config = dict(
    n_layer=13,
    d_mlp=1024,
    norm='rmsnorm',
    norm_place='pre',
    positions='rope',
    qk_norm=True,
    tie_embeddings=True,
    init_std_down=0.0364,
    lr=0.00958,
    beta1=0.9,
    lr_head=0.00777,
    grad_clip=0.5,
    warmup_steps=312,
    train_tokens=524100000,
)
MLP neurons of a small language model. Each row is named by its layer, matrix (gate and up: input weights; down: output weights) and neuron, and shows model dimensions 48-303. Each number is 500 + 50 x the weight over its row's rms, rounded and kept within 0 to 999. Numbers have three digits each. A neuron's up and down rows have the sign that makes its largest values positive.
Before each neuron's rows, "fires on" lists the tokens most often at its 100 highest values on Wikipedia text that the model never trained on.

fires on: "---|---|---|---|", "|---|", "|---|---|---|", " the", "|---|---|", " of"
L5.gate1005:497554482483534488485571531537548494537459481525537564553502603533370426514538544511462486517572494479510388446525481467413510525521543517409478497540518515536534549474538591542513498532554437455507505477447417524455442507486522464437478494568466496493536493450540479500425528530441520374484540454538415525510451531499588563475598604407499582558562476444442568565421517538452441496460440578503471505509549494421542513461550552526411609588500580497437509499559497577589380467434566529495519542500501598533505481470538524480456551547534456511490522507583542456581512466578474540407484534496508436492515541497487401518412413486521512604500407447476588432566473495441507537575584525389497522579568544480452602516523482418538475479460511579439546482481434548508537486498529
L5.up1005:564561435596493543587614525548446485500532530525406481530484547532482506515417423476521559475417564501473526480431540533514510521504511548506542597505531441545537465520491504538478576501496483477541552511522621487468517536528486401523481538500513530532434450524447572541506533424451522477560491590531459551534510420566551432471489439535485497476562544694505514521551537420548453463576515485475559540437493542496521501534564457454564530425583498425501534616506449574468519477422500514488537497573479583471460464420413494438517580573488445409417485551537481437537542570490531569434422409529480483487492457506471494473374512515512425491504526570475554530392452557489525452445478525537467443490477452478594551610529498494442536547499463484493499493472446450535497430512530
L5.down1005:530577503505473438583582493537457467530539485500507482500427526439504496496612543537528505476455561521581509488396505420516475519540451483451472409429595454508535649517496500499522487469430543457511556529511532458472496571603530523476540478398635514536579550460427537484465569584537586602448454424553501499499461413495448409607456442464440514510505438411432527490470535467538536401432582397504465445513469474522579485503464552498550451453483534466578530561505495453532526484570515486369515468441487525519562495550584540579551514445411513512475470473453457544516457529588614476527465517502536440418612504504526474529484513556509478437514495582486531451484462470476448548495548526501496550412458539458427441425501436522508505411427576501566553593432581550548526521438495

fires on: " most", " more", "ly", " less", " re"
L6.gate139:533465454460454565406436531502539546541452542484589549529509468423465530480533504538507490394664521520475443480508518565557558541474511490426528447508525586556446543409537430451430387531562514612512485470497603398490430604495550503515497566517434538444566419441530526484480452385535443504555524523523484479483417488452530505587524563503522551579546582490436467539439570477519455457461468518513468459546537500486513416487377509461483475575487404519558493437489422565408463523506518474587500545461446397503530530506540522579541502424502483515575475523594554505581500467570463458518520660442430449479558437566431517571527522468514555529447423563448484537490558472422509466530535505478502580425477512555428476492572512561510533467588525534497464521520556502522496475490489
L6.up139:501613537495428521495571542479525480480466444392553500538556525435471426433488391501436477412472364464481467521525520464426528452565552590450360461398531502422500457513530456503542543635471444528541492508535501470497492484412551391441457528429494475461536444483487514441482543594547444504473508424513456512462408570495553516564490530493436460488588536430425404447538523488598463434474510474326465467503530570451463521519416327531470470513486493456519568486500610499519489469522455470496466458561512455510466517409505553531515412484452531445440475495408515677497500438560562540511457463520497536511465581482498462497507495558508473547528446481423461425574507538477422518467551444483438474455498555592435512420556547571448563500503487511549396445541501503529440575426484
L6.down139:416465605511483485545505540549601505536475471550503479506527488551585457489417506540464486508496529525513517467498525547453582495440562469558514535586398473498457383518526539464475548480368528390492523460578491542594547549501475430510463500458484530571408483558444514498465593634435500482460451421372532588510538541424489496514383551435559534525484467520486481469514472482450426473504532500501489573513481507496472488447532425522553434527456456533429571485487506508480479393549440487480489383490533538485478474395429503406480480573541452474414505498460496556526515458486413484492555428605536484408512520467529568518557488491429503450542435575465433449460516552503469549458458550446472487481484454486433506581526488569497482488529546481494509436479502554497505461482491

fires on: ",", " more", " and", " most", " of", "ly"
L6.gate222:436565540492487349566478475559464550572414583476529501514508516467417504465430521438496494430586489486531526565525418549582519444602485534487514382518507602556512532390435406536462462477425536484596498469393554569509508467528445537523457542503558525494520531461515544443484408434484458557516507492495523507505446479436467471553552459461493502487498486485508497409505545521562455477536446482493478552448533467517516494492353538550441434447495518456577518506514482540481541531506415477523550523533460516554490585594550546531587481475556442515439496457480556593555422572511494463524598465402496519525531503542467534454485548515505475542576537556469508508436498483472490524493596501567538426447501533510505539494501433493546485373572457508592540433492493546475455562404543
L6.up222:540544468455433542672520537418528527557485475425529445517477461390487607567474440582449541450509436475462541432490522478532526498602557478500501517524533504493458508637533554477475581492525495483481501472514482449547499502426540519499444492463536515490547544533467402378476559505480464558437550559479495516519449513506497467479554431527499461381541563505505477482544511444508482469384504545557462469469470560546491511544548483484581517519532489566514439402559482414496464507480483507454565527467539537494538483484477525506504474512479491508583515569501577540562466419467392452629463466552383472467463516559404469506533478449516510560532479515498466499438429407484528427518474467481514533529449504562527339509583521574516485484536409478464403472465564594490436511482500
L6.down222:554517548495482501506583397472461515511505462510513494540566452368518571462413471660545495514487478505514527512555497566514518486482416515509555517476550504466436475544532480499531525589463602509579504479525488508524528466481547433533493475465516594420420462464499526548466433545420516510482426484509543589443416493421516467517577527569523461596503515553489454590540516588561552513461515483428518526456539431442493512482461537475485466461570519493483464501543538444494371453539484465520491481504512495476582569521445531403386544525437440555527518533523438471527476427497444498536488449635418355487527555507450475569522492543463548420420363553427556536501488544458480517558504492464564528482493463633489517534492623525470512576503526547488440473414565453572519515411477

fires on: "\n", " of", " North", " the"
L10.gate880:421485528426514484383484463512552554410494534498475507559399495493499502546520460471495543543550562466477451444460469463507564464548472494495513433532506540431491535510479493484427539569463569446552480515492477517486421508526453392524460495543542615504468560381554546383371546449394506422422523413496475522421484455479548618488481491441424463523589572580544559541423502496481401482537478641472537518519547423493513560514594555475530534521481519473528529575495548510589443508499421412494431468474451524444432533481413507543511488495495420551514537535510483498478473543359566575501581525482533560552593496539536563533469578491474541558448509529487584461518554444546523427588508463567542429451553633468493437494613528511518453559414523482522439535528459485492540531541535
L10.up880:484505440566516461480443477480422500507464551499410469443522494581508419528411431507511521531436515485566497518554489515539505573471539406534557416439390482464590537502569534498433552521524422455459508484551517481521513447466524445506350591471475515498544529503489645578535562535493436511436561467553492545454453478550559498531488457465460491557472487530495554497469421473484472456481491530503396467514380549609548526597433510385605448511386498452565537592577488517525479480461523585429440534509456399464449506425419482440504528539467502517530470496597527472454509505572507489411495530445470417524516551549509558529526450532485526483510470519487529434422539535499556512516473508484464511473568461470468414595517511517531494585567547559511602449570522576490477570510503
L10.down880:473568560490594574565486466423523534451515570499501488527438499480510450508556516549511479472542571530578517553468528569523487513547444437448511402571585389482421597560509499515563463388471542519426449528528479467465496500527511508461451505469510493392562465420506437572534519495472479552450492397558552477491499474513586469511535479452490453400568489493447460577492474495517524498529466471513471514456485474547447512443421486550484557519462529556475430532499528494543452507390506469447522490494513438525583514520527474555514521531428473535425483509508496504487413508477437529501511439546463555473501437543421594534527478438458517471539481534503561521448423539467553443500427392539507583570506443490478522469433419497474489556473563506599487509429512442541488432549414

fires on: ",", ":", " |", "\n", " 2022,", " 2012,"
L2.gate141:469468562429442442539520443512521535485415556398643481532512461575497521529529449528444461446487508568448527489513562558470587466548493550486532496510528591458481566433446531428435390578469513515555545442511518457517468591583485470524445526455540594560478517401395496514463413512554551514466549528489524487530392439400476464579582431525588489493604576509464475501417457507459502517429491528496490607528520444459421531416458514440538499544509525580555469540485488475533533465514412463430491559482512491435404529481481616453540453477474524621497536510470574502463445470524444479634473529569533608424481497527514501488531470512482509468510512471536419558467494459484501542503520506469559470467575529472479506486514513559508545541471478473448589512462501547483486512439569
L2.up141:494570490514557524435460544514409472505505501514495386535522477478524564564513451538474538489458500468474458417585502547464482451489600512479425440498595515453564521462442515438516463546514484505556401491445486455510552517579479522489410521595502545516415672444546552563436469485521519531421516556500516494465438573525491510426507569462503488522576472480537466513604524500429513511531497509433576512527509462465484506448427507607488544443526448463483496441549588586489465532461468461468515633455463499505485354545517573518425484455519516533442527594493495532612424494595558391509498560492562504482438533465481598544545569590476537481510437541507533488500471441561462594484485580431488536506387491543512415528468563437437510503492371607525500524458493531552563516537580
L2.down141:528508386487509510416508475493503455570504413515465461413485532441474451491508488544588488543490553586515512538574508583456452453494553535497489579531540540390568390462488546494507467480471439549511537489507539549428571511480567513544535524466508504451559605438418464496559480559461465445512447534536507445482455448509487410563490570507439424489486509495509420517481457524456460518511550515425468526437437495525442504494504391507523558560557498419485448412478560504538424536428563347479463519475414490466428458467495480553410582431511533591497495540550573591473502485593456425443589512552540522521537575433517510500511484538451524497495513504543525419553526500523517560540478481482460491430426520493490524481527542434534544561492573555515496539534442502602477518509483

fires on: ":", " |", "-", "="
L2.gate904:505468557528464556585505507525491441572489560492505436515448330442370554465467565480512491446533540579454431360490495450414457494560442439437453506486486539450543542542480576524567500476531472511499430491523486468416395530548461526479463499493556510411539533494502431419483540433520558525522526525527488459532482407395536450537514541497567499430583506549496463577465502591499538543492426425437559596545517488443436557451416437511471581392572511485498506470517459527508480479484441472528447563547553430531530602465518545541493465487568487499489511499527472538520461492500382402494516509495515533514528548473466475517487514603473547477493528543491478617566528461543494516459513434465624521501574575538388477471555500521391471472448411418555487474537498556502527502528561
L2.up904:413447482419498507406476478511480531424383472527494397631483410509450475533536512524527508449478515570387467510517550542530525504513479484505457455559468578405570494520574553490502477488547535488512436556455478483529523453541559456527514485488543439472472459578546556496552398519452485534489438519523543477466483504520533355424493520446428551464636425568538502506457520405482462493506496403509492475484447523516460466462489585595491593502620439443509426518322577490490545384484488494411522503584526538509419520426428415460586430563519489494530473530523523475517460532409504423499519524431600494495555527542544531470485503530433564523447488454488468472437474472508453549531491519413604417425553532563480557602422470552436567526618453550466528510444556507501467520505434
L2.down904:520527468408519491395467476428509556493510451469447411500465510561545540469475468495512474575438631490522530529518451506462517461480472571540495471495558472417519334539547494586521595561581456511417447442555514458447580474497480508506547549545527444456548501493501504513486490458405486544434446508488559561426477557596528430499503535538454493411415478441493466526455522537527439490543588526501514466519442533525487503546522458522560485559474430550538471489548488389467487555587503479547494476594557516483512443499554565552532534489527493498525463496492504425465513539540478426511522491516450512445512555492512534431503509495537573425504453447548487410529538583529459494486521495475460470486447606452510527511504498427583562570496572428570441460542533471500514563497446

fires on: " North", "\n", " non", "/", " (", " ex"
L8.gate463:543562486372524381588552450569555516435512635468486514522446450510488542504455527419472450543459462499529519479448524525495497472567577406505561614563490510530578496477562411440398487504528510517528498551481406444498361473550524532498495541471519501436542533457485518458390514477538534469486538422565458432469396573416444516445490491525615518525458578451471454530460537461470538553517516497458566463494419458493437480506480493558475420554582462475502542586485492457561429515372502443501542498440521514582603535513569523495499530508482454550476548434618484543448502620474472553385503521511472569514506505581486566555524486559453440532538547574403483521470505504558547531550535496492529465621513601535567483491615457500523559444549544586544421558481470456452486435459495
L8.up463:499442460540505487459495448431556481478482501446470570468575425610516536518517426539521444499439482509396490419609556498609617541467498541478431485512541414445565509605514580598481489617553438422437424494550461485535523513465545530526447439462478549517571512523465541545560510537454541470503556566433532591442468551425544426463472527498556483527493494558453539445528469489460529488570562464514451413485429624476512553519547489453514532467575455484485495504468552515468461456490513549479447575514518498435504559573467516477415518523436432469452368455551484464528427500585575468435407543482554476528433480493552417543561433564564543471533451540432584529544602402362471511407427468539557514505506505417519526445534464593510468532492509446521365439455529488463551514621463
L8.down463:429557551460490495441513515472512488440569506566522401481534489539603534415499423462475482477498463472472520465593540557568493470470532449417463519597480441472485287518503499513548519491525462419511543428453500359521499527507503484588489414454458496411484554495547506483563517509472454415569357583441510484525456501514577558463458496565442509411490553487497568566509516509555581474426548509508491566443461596606470444516459428585393498591503522530416539434428444543500522515551447522462525436432492522374496481456515403433465582485504494493472463534432512587457548522506506536548582427492513496537465540492469584431472471521475412505579542531456583463503483553459553595435498465491505504588473523521476492552420516464501588553405511440538389408478492524429551553517562

fires on: " more", " not", " be", "ly", " most", " still"
L10.gate261:500484555500425460422499461483495481516399565477525469521563418522588463512539497462381497487491521445479481423508521542537485484367484542482520503496385509524529597458461402583518461583448497548498495515506423563510484483477517469476518577513517566562399517469558423590500519478436520453573501498486548500482466509372533467527526513566437521512606535555503528582542424515560529412444407420487517413351467508449519584494484515578511457530492479614542540529553482456554492593464516501534518534492490472501474468513619521512498503485419482487483490495487487463471542458499556496528472582523471440474515513545375476504525538490495456428529507496510506386532505448494591481510488506431522546463433573436376483454453481514429484506534474575640434505420501489466519431535532
L10.up261:592503570421510562457430513583548574565489501595528529522508514500515502560459423467495493498541498508351476462521444535514585458504517497495560483536376561485472494489484463486498494478514471576485613459394490537476544398444537508487602565450430585424536451457512522433389565512514502536489530535451454444517515463585497497515508553555506480598495484467493526476508482514541543498546475413548469461555486531460467450488487506523456471500496534513509523424466454530535458487467528471484441460415543401439465570421546553467542531442506539442524558553539515577537488545463511599475569453532538432421531507451495490470476550413597567494504485479555500468559572592430482471493566506515527558495492480608523523479472595531491605461676436594596550493455477530481523420541416
L10.down261:459541535495423464447562442474536525523480501509494557498506502560495487462499461558469479593442529466474440447446452518524460482425559472509477527509379433514491253486482464578568553590399534539547545513535510485492529602490536447513458456478433472408470484486539579530512467545420491474519468484508505531534457508367500518539512573456524562441541565466550473432517491584528427409474546535534447492414420513479512507458501471514570440521530521541528546531554511501478482486461480479504560521483546554534569483495529487453514539539496485534454459450525473522512523498509471419529493478479474519497392614539485470503524508443513500501530441559497502499476497431547566488477394508523448465516443548482471433506481491500507485492474605454609478488482440537515403476570493